From a checkpoint of a small transformer trained on Wikipedia.
Architecture: learned and rotary positions, no biases in attention or MLP.
MLP neurons of a small language model. Each row is named by its layer, matrix (gate and up: input weights) and neuron, and shows model dimensions 528-623. Each number is 500 + 50 x the weight over its row's rms, rounded and kept within 0 to 999. Numbers have three digits each. A neuron's up and down rows have the sign that makes its largest values positive.
After each neuron's rows, "fires in" lists the words (lower case) most often at its 100 highest values on Wikipedia text that the model never trained on. A number after a token or word is its count.

L2.gate670:538467504548516485647469476526527536568432524558487545517556528542433584523491473527373557528469475486547501531603480527547435411553517440517524520449476572449429589440411457507537425497530513479628414558517443460444494510472451432558588484541444448484580413518495580539484482498388455529
L2.up670:514550474502446501554493425575482563581514546493493588471608402528544537535423463399475485525502486545384515559546506502516512510521509460414575384525528508384441581456430424464490429482595440508533480390503475496501503513467451450557463536587490553576525487490479460425547439474477492568
fires in: "in" 65, "into" 27

L3.gate598:492572568523450472559466554546494484491418528475516606466463452539535451498483597429467485518577559467540445447585496536487489491468523519416488537514596560470488515511574489489391429487568474432507453511507541585496514503538514526470543524475467466576623520460421439493497537465435549559
L3.up598:547513562511511442486483494524448545549478532556575518584424533498576488546447539588501544561600494460423531522486360535437540543411491549425518545473536515453482480458474530487492538577596549480472557468537508466520484515580533476503474486473451429464599443551465595536489553483558611457
fires in: "life" 25, "one" 14, "career" 10, "those" 10, "he" 6, "biography" 4

L8.gate27:509599556535433493508492460537395573581466515560574476512588337479531497468456455443536477539511441524540512509492460422516566558467468549600482493501476491532523533412557526542470416444471550481506441448467466551548558499484478530479405395448462554510511575413456519535399520543557585489
L8.up27:507467487427489593577508460562548556570439501448515550458536483502571559519552532467482502461599395530532448448514581442497484464498504456454505552550438571525487473486528507523434558525433622541524515521491530507609569498529465536514564446478380473367492474517580459487580487506502540479
fires in: "to" 46, "the" 21, "on" 5, "as" 4

L2.gate902:613468486474492450584438488546587433469461573480443507547523519438483461554495485487569520491515522402447508508426622500428535581454540557454516410485490439576595517532514470596524431455458496545419505412555455460494543541566535476526535479440526496456541548449433551478370501493432497524
L2.up902:527495494446509548576409462547450448419398533406539495558568489519516513468512418489612485470525513563510505589524439501427489509491494540367535460479482515560568541448421490491428516526529510476517407468504501496471499435502479551496564551501585485522568505454482431416463500498536514453
fires in: "series" 26, "game" 24, "campaign" 7, "race" 6, "war" 5, "song" 4

L8.gate1217:397500412563537548497510467423475479405570504563521499575535399437543473433590516531492483564452525620474484481534489557519410443419508515610527617497506499433470550471567461480584518493495468548415450488495511368525539478555512511449474547576540565542617552487479525451570410420501523491
L8.up1217:466389496485527543386489497446553471492504476478524525464559521553501462561538481497462529562479488483428533445480446607459571475496487496509559521577470457349508467509510489389598562468523452545481575456533406492584495443493476503551533519501527575548497478526581588515478475443534526449
fires in: "a" 47, "an" 15, "same" 5, "no" 5

L2.gate1210:563474417449508500466532450545500456526515556434555444460506499504437527518521496557489438505549525511493474573424549541545533467479465507465510402503527452490452463566530462454473478521473496530481554547543477436502438490406528479505435548483586490512572563533462516561419495577503450437
L2.up1210:541599503518447540531472550513521495475435542624479458596487547665463542512447516472474436478518464592456573538461482498559523463528485498473467454461501517541567605496544438527526510485448496647455550518536484450486376600573424530523451450499559495560517598425387549507548465511481473484
fires in: "more" 39, "cup" 23, "most" 10, "series" 6, "games" 4, "make" 4

L2.gate23:445477439480500543459478496499535530478435541487572472492543457486448489609480478594473407528554486526453463512522549576447467512523469472502483511414535533505491462404493473527469389517542552630472610503441552547489535532520496534538516438536556571472512529480463533489461523447520505549
L2.up23:522450515438571499460575443422522522450461487437491457488549479498539492525435488430498500504511458456483533556496506609440452472507472568475431632568549451544526451416475551591472434543542419480474515551499580558436503534464431526474569516529486550423542522491477544450489489485547460540
fires in: "000" 41, "500" 15, "million" 5, "600" 4

L8.gate1387:504507430536578569502548542558565520513460506469494418451543487553474500471465418456474457486542496499519476511500506484588451566512485542436491501451496473425450547499507599504538547494500402468528464472470502554440539508492446490574564412550423456530501467537476537492527555454453456479
L8.up1387:498525447424460485474445491587541499577418510558446443535507512436395606460451467447473497508517507514548511618557501507504506545523505490494589493382490496400523512535510468417452529427431485573485446414422523506521614494442474499466447468507480461427518480512481505505503453539530458490
fires in: "of" 90, "in" 5

L8.gate598:558457478507461597498504500442467535527498518507551559530482510473520513497501488417467454536570520402497466691606469476509616519422437454534482548493486422500537446447553443480498527486566579463482491510466446491476464523449495522471537494551513504491480456452583619523462579490539543416
L8.up598:513540563481564587504460469503417529477498465495484531440490444448502502551477528531410445411467450620482495611585472500559509492532571512510646519559532475314578466395518453477528516441489487489444514485556422576532494558472480491450552561491478545487604452453419460552552469497516488468
fires in: "the" 41, "from" 33, "in" 15

L3.gate1468:475456553546575442481562556463508449478501519580380458513469460454515525518465514511462484548495522427538548465473603466582450503559469456540524470432494539477492460424531551546550466448461560569494556545422383527534527431523553562603474444520528517497491498449499494459473425498529515496
L3.up1468:574504589503496448538532491504486451459499605534463508612426518472536475453543505475502414580483393454440489459521539507492523514539507523550480480500501439550534429403520471499504518544445446440508520542450513592512523564588590522497529451479507493523425410434498500496457547581537513510
fires in: "0" 24, "cup" 13, "qualification" 6, "championship" 6, "appearances" 5

L2.gate1108:435429506487520485510547415499448457460412462535404482568457545469500520447505527454511537532573472465490512517492402418539508493464523649512534516479501559487542485421587489568527548460621480655500464406531433483462451446542522396514529530494540502552513515487497517489388486468467486443
L2.up1108:523467431549565495515528477470452510517436458489449516465443575458482518542584472437569495481504581563497564539460446392560494468543470660527540513511531535436447565473508491435556536563498523580500461495534542500402435497521461418478544511487574460434559492456539493463355439490372397576
fires in: "until" 33, "before" 24, "where" 14, "while" 10, "when" 6, "tank" 5

L8.gate354:470551481477488478467566338424464554434454507572534536561437431554525451499419475451486461431477527602428400500507505505520555509538626485537509456581519521442503536541539442505442474573563546492515446444551491450517457462504607531506436510497501488444392532561582523560440536516566479537
L8.up354:521506476465548512537507488526507426557470468488581544546415529464489612612566568460491505491454577517467533534471496429582525434536428471457495465500573507504416499566531492569509539538479632571461449449480499501602416545493557379537540433508466536522457443508565609523525461399564460469
fires in: "since" 22, "when" 15, "after" 13, "before" 10, "until" 10, "of" 8

L2.gate808:415583463377472454458466549423474470433436555511534415389595515498506553520575483454475449492440426540560411413468417531488495531505477492525476564466504487567465498546445482580576383578553450600456580615479476485501496464553524429470517487519610507471531496464468471512520516544513502463
L2.up808:475488512412531520482460448474499510492508490454533538474510473517502513491513426457439457538528396564556475569440447518498422468572535508462547527492548427511518396577494432582472387591514513371476622580493463549584406483564446513503539505452520458544486676549573531528368578560395577582
fires in: "came" 19, "brought" 10, "put" 8, "come" 7, "sent" 7

L2.gate413:545497493526530519540474476521491612457458571404557431543579445503602483490477432462443511590493460513521539421417530510488573557588511532468496598544441485558498567508567588473483484533541509475476455482422459535523508486483511502509560531460541555457440451482494402470460514566501543601
L2.up413:497544443546591406504507485547509594548489571478496497585528529554529458514498455501513486478435484470506502425571525543476499487546432433532622498522464418548446523420437500441496497483524524478508478508560443569464557436603432503491547542539544585472502477515567516525470569566516498479
fires in: "is" 20, "decided" 11, "was" 11, "became" 6, "secretariat" 5

L2.gate284:513499559507492544575518458503558497539558524502596486514528549507492543496495541460485459474499498544486415512499538513502564533441479459464582487598532532592475562584405510509523518441454510522473537429493482482531428544536577532539503490501501534579561481516451481579474423523506536433
L2.up284:492527632378459587557397484510530492501465397519432461509443515496502535461568443437544576524548558462592545565475543610489500513432484488442517483420546425600497419543519531440550528548477474496496489583489484448498501499548490504539482498448505515532558501552514458518519420525483466502
fires in: "series" 33, "set" 15, "sets" 6, "org" 5, "system" 4

L8.gate574:444503464483527458524512412485458450555502507588560476543483463536595513583503575522506527574524498542566526392508542499460463483561483432511521532487525464519485536465473481567548505466427478368476585494562660503536557495487421518436488505514504481518595440558418457480486467519515439449
L8.up574:466499474499535530566559491563489483528506544526492495606436504455450541414446636482561572532515496416469523437521590490470497566462461505484485519518500558490463533460523523573433543520472446502521561473484645482620610521499504603446422486485475413504583467516466501642482528480461544463
fires in: "the" 38, "main" 7, "lead" 4, "principal" 4, "of" 4

L8.gate74:520505554608444492552526558505560565459444515500526503520540435537440560546521504528487521412562427554491519434429516521541436447504519542511458487645547471480542550482456465451528500488571510573521504474551566490561579500426559530500471602456547528504398459504480576545406615540560467480
L8.up74:521500602387462458487506508500541537530549553504478492542487537534433505478435486483545526497543563450424597488541459507504454480534508528578485479512554500559502543469402487386566496510514514469435520505459509595488420499475500484554504519501422566531471539540433450557504499538528526404
fires in: "the" 93

L2.gate1232:399529472457457456433484581579537517506548564533438471528517528419513549490364449496452451520476481555539566517555421526492461498558441521459517431517527431506468505484539578583519466455521525516584534542463468477530426601571494544547470594477426508474516497447499543488453600496466479492
L2.up1232:538460444520473451472472467475456518503553494494607502447391513571534427449573499394564513437487592547492501516476473520488495461516461491523432494538575463515554425460425521504367520589572489585488466513537525392581558502481546426506514498349523525444545509512446496533466520474555494471
fires in: "of" 31, "many" 11, "number" 10, "several" 8, "few" 6, "single" 5

L8.gate114:456554514460509561493434566478531505534522538527560544539563382501518520521507487505523482497526426657451519421513434572636460458470532554520397444512419579488480568445447508508571457590439540531493463542505439433450534498480531481434496424498564484485494505533476562451485554524475502475
L8.up114:598486473448513470480491435468534555484511438477479517526557520480489465506578417504523508433594476456467459482608529421534534461457495469533392476601457502529443574492508498542577513509436485469454417422530632470485515509483491451562453510493545557399480508448480553480455469502423500462
fires in: "a" 47, "mi" 9, "the" 4

L2.gate41:518462549559492590486459445531483551385447491577552471576487459552552509565437561432504488499459465569416518507517548436518425501554537468499573537510449557558566553483460501510580492507497549541490496437540468529481487526466582454510478550524512471465548509578577510441543445423509494482
L2.up41:578459515535435434419494530545533524488477473475524511490523433582476473501466442530479437478499548476515602536606562583521465480518515509497540582495589472531531644535500504497484467511473502471543453542428494480530553501524469511451454517464558505518499490490486548537519406413555567525
fires in: "for" 52, "household" 4, "total" 4

L8.gate1374:532466431544455494501469622460444510452458520452570547534472546493479440418558508527539513506440526503431502546523467527515575563549502500493565558492368493428498396505521399498484461356582478549497489500455475515374479599542499464470499504513572458459538462444577519466455534486549497483
L8.up1374:534528518546481484500417583423477628550554432477411548453446476438504494559467452470527532519407581491385540578513604475552498472477563503426423546480410423478480506501541488484551517446530478452521512573507574549489461566456507422380508484408449344448486522543479506495478540469586449573
fires in: "in" 87, "to" 10

L8.gate1358:517507494603442475527527531465467380488477503614447439548469548605492501484571532519541483538485535518467442523476494507516568502535477452497495514550537552452507490439541535456539439536487535480470537542527498393571529517497459514507375497531439612508526520503509520517487492446540450434
L8.up1358:411565576542502554509489496526483486492424492494525431478448551597474442593495529448575461535447466403583486447488577575485531399462546482527526524450481506484441524462527458533532486424604505491509567440369514419621556525490556522536378491507470502495462499490466505450546428371468523527
fires in: "a" 58, "the" 12, "s" 8, "an" 8

L3.gate1:486559531523488401516567488378454531453525499551371471533465517492556553446419523473476470488490627450533513526470568465381554465479497462532547489485558415415524493476521540494529465473452541505381419437594536503521455451551505543560552464550514505504538471481447457502440493506541528558
L3.up1:477517572517599449598525508490544557465495560554496465446516465581537535426417501509629464543573462386436518461566559491458510502442439472560485571525453546522501513528550523477657414493475556564444455496444469496462480522568520429516534503487502610522486516438501385548451600487510472557
fires in: "it" 47, "relaciones" 4, "death" 4, "he" 4

L3.gate1243:539491511455540496491487525476514473447473627494406455594600506535502475581556553527500470456553625507550565605435409550470492554476461452522472484625575520481472501526463531494457498540496581461462465491504382431541471464522562536458531586480495516572456629450518461465540500512457461490
L3.up1243:484464445493587550551574560495483493491507547529494438506586542491466486506552614552578387495517568513487517537487459501557520574512456505489514525443522482518509450468437509491463453529539625515435578482534429569520435499516487513493567546478480605529600504479446477391416502561533454544
fires in: "now" 14, "historic" 12, "league" 10, "former" 6, "old" 5, "still" 4

L2.gate264:561509457546504452546657488642538404553558507580528469526524524488539497540421543485387503585467458485548624456526498408512527525480465471470333480506452505531469453471536518423483494534527465516422504497522443419479516496481600513484477502456497541437500535592515482580461443544521510501
L2.up264:462536453547500432571543478526531540542472510592507590457461512538481410463421467424461497510526445550493580490493560419534566480480409426465414552559471560595554518485578430462455463515389512497479464475512570460510454481468525408432532460435426420424520476535468525505464469466368495480
fires in: "season" 29, "office" 7, "role" 7, "time" 7, "position" 6, "period" 6

L8.gate1670:548562510457564594447521507497475534554479539468524524555509483472433497499493491444474528555514469583461462479547544570561542543490476469445511505490532530604595470372523495475565460524438493535520581576451469494475520427522550629577553596447556433570557495487472537518449527469475559421
L8.up1670:509362430494440520445424514511466547505501548433504481520473442567558487554523427503507440520524505579504507561471466497505495499466497500508488471506550577438457473487516465513512404499528419564509447616561517428483547494482501445506454505562566534526455529570441553473514432503593452488
fires in: "on" 37, "about" 16, "of" 12, "for" 4

L2.gate1070:577485505539522551498526531513405443395466542441423466450608495489503501443624565533554538500615562495613468481549461538479514498530529507539469452534515583519454494500536456455516399437640523614572541511492551428542493397519543476504349453558492476404590412513462488394573506510465462491
L2.up1070:477498564445570426482504507475477504546510513511438514538542479442478484486418516530572464560553468553416421499438538534480477513511506608520511493462443365472482436408573443547412479452437470392488531388551523533552501453485558503509482497444523550531468522490577416534498547528547508509
fires in: "0" 93

L3.gate116:485519480328482489526553475474536484540458576511511465503497514562487512502484552491530508517428547514548468525546417614510524485484479462516500482484444512546474543604528530531513512524449509569494475487515512500532556445485533531526504520471530482487543573548537463484573361475498530621
L3.up116:557449437399447479456496400519458494444535539421533507466423496532458478536436503492442415487563479442488524488517435492507507540513432482453519494422429613545546524415507474473546521636453530510523485487490497485513514483412506441558537501495491512508494600436502531428489523480564480551
fires in: "as" 23, "name" 22, "called" 13, "names" 5

L8.gate918:551529465486518481486526533514562507560524410521569572564417422468546526500472484485436534499427504621415450564414541507540496646428448528509524543538497544476472550421568499454511460512437449444544556468570500455536462514390555479495526551552523497411512510538624455514515453477487535538
L8.up918:479499514552515489517506530542430506612512519497470516489421539487496536517474566422466597500557512538490562446491422487562442500469507551584469516465468602444500468446535493532416394490549490521489574512449510500505453425446558516583528559505481437469428497474529519548535437487482481530
fires in: "by" 20, "of" 14, "to" 6, "from" 4, "since" 4, "thus" 4

L3.gate1027:565510564449445523488448370471588491520522407455513531568480595426427400521430521457553534404588455469513474419489344468505538480513516509457516490511542492451552418549488596469450546458526525541421464427550473499522516516516533426493514607525436541467502501487477556429471496534435478489
L3.up1027:488459494532463491521516421471539518593540452579527543545473416392418492527510468438397434485512552464519518554501458522445558557515516467622512469529570560496563512480525584450435543403537413507596427480514497485549545490442498480442582640468540483526462505470479509430503538517591514475
fires in: "over" 30, "under" 16, "thunder" 5, "in" 4, "underworld" 4

L8.gate1647:419484449538473582403469512562403511489497517568460528542526500568512532491532511440513641446457486526512475548457418461492372463554503518509596499521578530515585515461513515454490471524497558452545480485411585474539530484327525492594491563521467435466486480485514469505407485480485569453
L8.up1647:541570522564581483474480489604534502452562523466439460602488515529584509429551491448426508487523500519375529543451547546470540438495587449582557458451497513457472504491584486557525486536564523455476447542512500459587474436548477501437539563467573511568441518593470574467470403588455435460
fires in: "during" 59, "of" 13, "under" 7, "following" 4, "after" 4

L8.gate766:466465405527440446497431537503563567518463589502489496438564508498514584522541531531583452494501482543522445513488501417511458507390545479379505463458534566488600646474478548608540555428453505562546510486516548533537462477535465504623479614558501442427537548417455472449469471460441581529
L8.up766:442461444586543494595449465543517448515518525514452496586501482498518510439344441460481515517436479481454526579598522547497480446467486551554473489454563498576426539530517547537451464575543465567531454518494500453531459495486472440482502521526487502490418442565484621536556482461500455459
fires in: "a" 46, "for" 27, "of" 15

L8.gate192:451485492519529470436486528530556521523485455495479384458571415495457517510510462487476418519544636410510479512474523507492550441391491425450534454547615539418510485505533462526444521548556484542568504463560442465549522425519415517543600385600480451465507457472458551538498552540524517462
L8.up192:480538451503411546454514636543570502470463548427482510523493462403547431493488443580583459522496513467401623535498448554567521406507617484515519472498517576482492434524524508443498448507483441527448504525496526523478502477558554562329475483435493481548473547426611528512491498571454523493
fires in: "was" 30, "were" 18, "be" 6, "been" 5, "first" 4

L3.gate871:475507609595564402488526513564469465536471574551532408543600444376539590517444535581535502512570582546526469395399509441537533432560479475416533393489517510491576543557499572453372483553489525493543547536538425569452585458521395536494516540509386498468545492491423535501474528487465490450
L3.up871:454508470494485547499471479509507527495470542509464552516491489474558477518409488488527559469538454455519398535402555539433555466556474498512567547412546415539610527546550524510448380429527556499515520596465433487461472599521440593554537500408502507472421511491488591494476571557464430443
fires in: "been" 26, "was" 15, "nesterenko" 7, "also" 5, "1895" 4

L8.gate1541:490424559490459501405598542590448469535468543474523609442481571405389511441516460541499493498419510506483561543474421444446577551528442510494427454548533530577522507564550529592459438488463521524485501529480492475414499548667411566471472447438521463451530532469641556473487493661587459372
L8.up1541:464487564486590591600516430521479470577528490556505444542491467447569488509536518474475468496458533510604460489458570556496526479478468541509535482533514554486460514462452515525482439444427560568539479576508436513503532543440471481595502374416580490463543582363573423553549614476505497491
fires in: "the" 95

L8.gate958:476462449450453580533401543514335484588610502568511589542451596500426552468484517495507484497524497552513488437486521473419469428513579471517516541510477486520458470419586437517452495538532529469501426437467504446443406554527535475494501478506530439460481481478505543518423507485518477513
L8.up958:464504508492511588466467582474486564450513398508446523529448461492508533485521530511460476492507442592333470557416522530432510581475464434451535457539540506489471558570509479493486458481578408496469583390505437479492447566497540492465518505556516522478473481525562457441524545549570477534
fires in: "to" 63, "not" 4

L3.gate1481:539475488468563551473476387466518575611499521542513451462482470477469519503555522537452531482563507544524454451448446476540580271540593491490498498480587442520555606545451524453470429490472402364495463522552496545534601496523538501423504428530566448405528536481468508509536548532420463449
L3.up1481:568497575511504559482552583506586448595476488476472525438484555535562432495521434525437446495448449480528549481467470529522602399572521470469510529475541403535400605571469500532470419559535408519446456609501517465457400492580580580351515509542503550524492535491367504548538362416517455501
fires in: "new" 28, "second" 13, "third" 10, "south" 8, "east" 7

L3.gate659:470469458434552462472527485487396489522515487527524566633455507574460525492477497523610487520507506578362492465532534550497441517449526565509527411431512530557484488487500544476426545523453515545483518478496495503453537503410516437487502454488545545432599456450480488568533564573549450515
L3.up659:457421512473492497555519589544479479460528415505578527479507524549545620534503501523584511507516547529498525556480574491534511473411528483544527521446577516593553580460557506567430484492498585459472411445489488522539482553495493450574487526430418502497580530473432537541513441556551504508
fires in: "most" 22, "what" 9, "further" 7, "more" 7, "helped" 6, "how" 5

L8.gate661:401561534469413511456517593626399465492483492583540450444478511527563543494507535403554422511386487465494474500456478490537500455424513426534496522521526472450481521494588524541509547501575519493504565592485451495502501610532535524525494472511544595513437473578577490510438520547545537499
L8.up661:511438476543498530509418455524586478406528506483439469538473536395527446577485456479434563538486469516547455503471509449480540478435561537415501410402444498444502515397423557442474538582482553506579543525435433540521618410495405489511452480486458580421565588442464403540446464452489525577
fires in: "as" 57, "of" 7, "called" 5, "was" 4

L8.gate633:525450429485472459483476550411536474592511500562442551576435436582482566388508640565516468534519463569374532408504479490495513508492492423452581509454509465377459525518562477515444543494544539444519575495498473501532492517589500511509457536483493488418520380419551450466477537461479376528
L8.up633:528487577473468461500479531490532487502459495464595467520465425490471514544566400442476513407492542524544537487437461432599452456460466497516510489518516507491458521501430549512483539441476468533454537531527459473412532426525507554532594522523516562543507531479579498479453449568518521520
fires in: "not" 24, "to" 22, "cannot" 6

L3.gate427:516580419491524488496471556442531481528529456561621490478533555552569543569512465508572442434469565511447513520458480403531533593375467595454600427529534565542524505436481486455398507449521524449569468509489515489489526495454479568438513509484445493450564555467433478638510465453468547386
L3.up427:535510487459490490612420524490454530495498527522492479509545551577480512605489421471514445464409497501560508511512554423568522472407455496385502508545477581486472445502481447478425479369474492401478394423486552540586505546468552522474508448481478568491507570541449487510446464431500546461
fires in: "he" 21, "they" 18, "she" 9, "you" 7, "it" 6

L2.gate91:480512497558473507530482435529491444548551513487525505431502507559479457615561504469487537406548438538495524419463394588558544519497486436548472481529491506491478518518467511504538486571429523491475415521561521545446606549448487492577538464534515543473512413459323439488517454432502488476
L2.up91:406473544514489571519553506436512440463574466531512411458480442502504473459480556448351476568530419597479575477499406463516561510545446456470577470461499479469522488491425516439599509576521496539497434531547521434493565447497546484558471490492503581472481438492452406517517585469596519520
fires in: "november" 21, "lake" 17, "october" 9, "soundtrack" 6, "in" 4

L8.gate1404:461570489508429518489487418504481524559478512607593480385560452570512457492434498525474479470499525457541447467584481492431528482515520480578482456471385508539443455541550421469504580432425384473473523574453534491552504580431480461565494593552431397512540520413559532467591580453514420475
L8.up1404:464518519453459496530526497521486465505522559598526494474558473560526510533452514472485542459529500547453418520561425533435478527466496505516507514544559464504494491452538464437488399496519431504423467443462642518528430534485500440454402504500576484522512540403532602516500625500417555473
fires in: "the" 70, "corazón" 4

L8.gate1429:559488451460395543471483433585463532618467508523542443552522514422543572568481473512517454455511406484502524416488432367546568405501516429588476563523486502523546516528529557581453526546561493502572459485546470526373445494487469481492471642532399443502530479483502504514438435436566555500
L8.up1429:507495483378512555499492426572443465556494472485550492523486483512429453605540459559555433514412580511437500564592538462530392417453479481537488573512594509442516542533553573434467539551533507405464448548473490612455476518470504544496477544510488461394559418418522507597489430427486511483
fires in: "has" 24, "to" 19, "have" 11, "had" 5, "reached" 4

L2.gate395:561531398513497444380536487412502506467412528467448534525419487535540453520558393493501484637435546490375446484489526483526471476481531441472476467511412458483503457589449491509460495507518457485474445385465439474459591479481538492510490524534624439510551542459509466547478610394568534478
L2.up395:551492453567459454382540512544558510521475477502379636522411454547465511558422473543485596478575572474498492490616491468454438371460580505464569503477493551549453575650417604448445458564484522502475472505541437502454497456395442549425488513517537391536527504401466483570488530587504501432
fires in: "both" 35, "some" 20, "two" 18, "all" 6

L2.gate513:511497392477515424379462410472412549456350451554453477513500518500523494414533469482561596539491419478512422463491476510416456472530509633484543546489464592544503522528549523456564343554553414462488519502448506483486540454536479602467474484498452494435524499537463573521338513467519551525
L2.up513:511483517537562539451480476555430540491393497537447493460441553530610551467572471481516375566553516476555452592451562471432484502489539548508463427488414494524435506536502484480507452515592414510561550503438432420442545452510510458442514438533373438465448519514486555509528569539498494525
fires in: "each" 20, "one" 17, "everyone" 8, "finished" 6

L3.gate1092:461558460581459520478532540561439535538461647481482427626493517504451514438485443579519548623474445449449482503447515479510547431566424506546477498482559498575459502544470507599372471492458477547560541613502510482504568447389505463506473492529474490512491606511554507446494467454521466474
L3.up1092:472435509518457521509553574512460511422447473521478461530438432489450457508529535541441455545477389482562450472393495488527463524526464453559519499530483496519546460539480505439579528544510409500462583527454496478435476495541512486519545512604545488447504526540447478434541527510458422505
fires in: "general" 32, "album" 6, "albums" 5, "popular" 5, "tour" 5

L8.gate1251:421461453608492508564536522522462475456321560533532512450544503432488461444576482485493410452463460553540527599481517448501504560438485425520577510603570523471407330475524476484436467480537389502498435520582504547593529519523465443509478487504512487551515483526476447517496529552544487457
L8.up1251:541431475501440482477428443501529525528459530481548544484462593535551469384498444379498580433538615588507553545498468524413467462510503582504507557517476429450494467450613468527406475463523517521500532468536487480458488528544494538521489574479422426443586506590478505442543478447457558505
fires in: "first" 25, "early" 7, "next" 6, "last" 5, "initial" 5, "final" 5

L2.gate565:518506458481520588487497524534544474493499523478475431475489486507576482515518582496578507528517483572461373427568511480472425510533502553436577467546495609447493506441441463490514459512402579528456481407484581501521579513504511424470531553563517598468514414546505515481458494529509396493
L2.up565:533535402517506434464444472459475471449507472513590496520491477523509491462566467490460492488510523494560403485454389616406535506562483453467539494474526478535546389423515430469526584424523469511479558545521454425464475517453463460504483476380542445443546514494469528435551520476528406512
fires in: "s" 18, "loss" 12, "score" 8, "win" 7, "marines" 5

L8.gate1300:443398452507500553501374547492461654551505472570475587525436495495513467473426483502470515485482446541453509484476501441517453503511524415467560475413463484445519512497478489547440499538527522453543562505509523433492537476592421462371496506474454516307477460422523557526462394412518557583
L8.up1300:435431528511557545549453484483500615495462445543513547475435487502444481514475580529538477393503538479459540466465561450494414675532428492488417522432455482516500479499507533585464419513613567453513532499536496451434540536480434549429518405469499568387478433484535474482504503535508544511
fires in: "to" 75

L2.gate1609:458573586484444523445520541507480434429468534676503463470618484513497521411545543394520511530416396549443517582454606551438543527516496572471516505399489416543446547398567529492552492427507423499438499458485438479517561543469570477524478545547536550417477568503403499531485447459462538460
L2.up1609:480524393536507500415579547445501506459448526453478525577544509551558456480455452441564456493443519441551449471441551428583530465508532529524534501536486516583497411537597552531517515499416602546528628486508437510501539541426505530405393555478506514520522509519460533457570392577525464465
fires in: "of" 36, "as" 8, "among" 8, "female" 7, "women" 5

L3.gate763:502510498497526427450334476454470418462521460552569586486370412496531554521473561479492453540590505391434442511494554483425502503534465624531527559518558483479587462439448469698486493521529516449587547526507469540502501484484457483460466461432526536535455553528470528524461513506472506544
L3.up763:543594501445500481507470489524486457520460514514576539516433535409514518522403502481518568486552419462482466497566526439469469526539358536477536518504521483549540509487503507553457523453492630418469547495562559545524535463545490593491583443466456478454513519464550499535524512449427512487
fires in: "but" 17, "as" 16, "time" 7, "also" 7, "or" 5, "to" 4

L3.gate1198:514489564550583459420512544536431468521381434507494566398541489464368484570426525376504435445453455477487482523529502497530406546368565542529489504522427550553512361520481518472473564528513535512524444418543446555460510567523474458533390530467494614540452513542485468522473453480600591544
L3.up1198:512438459530507478539421488561517397547481518521461465461554541438448550582437489442534549487369431438463473458514491532603498431389486562509417536515501538505532489516455517492421478522549546462520463573478506456434425526499456464502460537546477566492524507496459512463470473545530498520
fires in: "has" 28, "had" 14, "have" 12, "party" 10, "gp" 4

L2.gate553:388447478482532577443512604433459457558467488446475420517517469528517534466430513538523587493439457458555514564501433542603486529529529510491489472506501489469598527560449530540502503532489488611510495439526493447495405391467523414494502459366558479398434557429587541454411478448550441435
L2.up553:455396547497515550560553584440501478551448586501505438529517435517460599520477556597553458547488536522476471532535415513570518501497459465376514473582469491527570549537456557469551577501551499449513463418539528516486478389478455447512518445448550458402538597544556576527480489564533472492
fires in: "now" 22, "still" 19, "currently" 6, "already" 5, "excavation" 4

L8.gate1400:505548484556481544464534447557421494605577497558469451523512480508426426465524466512433507473587611596504484554538479518557562495498463613436438545466447507434448525571391502605500522484384475484540520576553468558381521520429504525416473507500497438550467556460433443551452540523505442571
L8.up1400:497526588555536521513552541427486476500568561455438402422495516447494556548579550568460453552515505502475597546512543499416384566520467518506490464542458400505459571418494505467477516478482501382536552413535435397529433447474509472453500488514447481516587481510510492663472436511491548443
fires in: "in" 81

L2.gate909:672498496480514491489462453497478528579510514495508469502560502602529530470443427455456495500506563497483437542437495513523568486487470475463532492464520513581473536561589458454435574566502538450568477550459425440525448530518526561525544522486530499453552478488478539494517545584536451568
L2.up909:628419472457503595496541524541483541523550502471544514457488527496503571482547445433474512552513535486486542584482450483448532483429554438481548475537482462552405534564489501468469501523454459555438524487446446514500417520532538573513477528562460430566516473498602528505457565537503515564
fires in: "may" 22, "was" 17, "people" 15, "person" 8, "is" 7, "he" 5

L8.gate1273:512464468478416560481417541485570558408517429392522499467522535503563553553514579511481417473462441583499506452480547415481502451523463495568479467492453553518436589559461493477470491416449474547425437480477571461589463544462455521531506468535485570418563518536381392533488562557470458489
L8.up1273:501578518494564404546494437577505544527489484551458486513436530528561471488432433396498539538467513441444565543461446562564491516559495535527470556489529534518509408577493522524507424531440488506407395518510460521477433509517463526551461482625565554468431550477440384473496498607547466479
fires in: "he" 27, "they" 13, "it" 9, "she" 8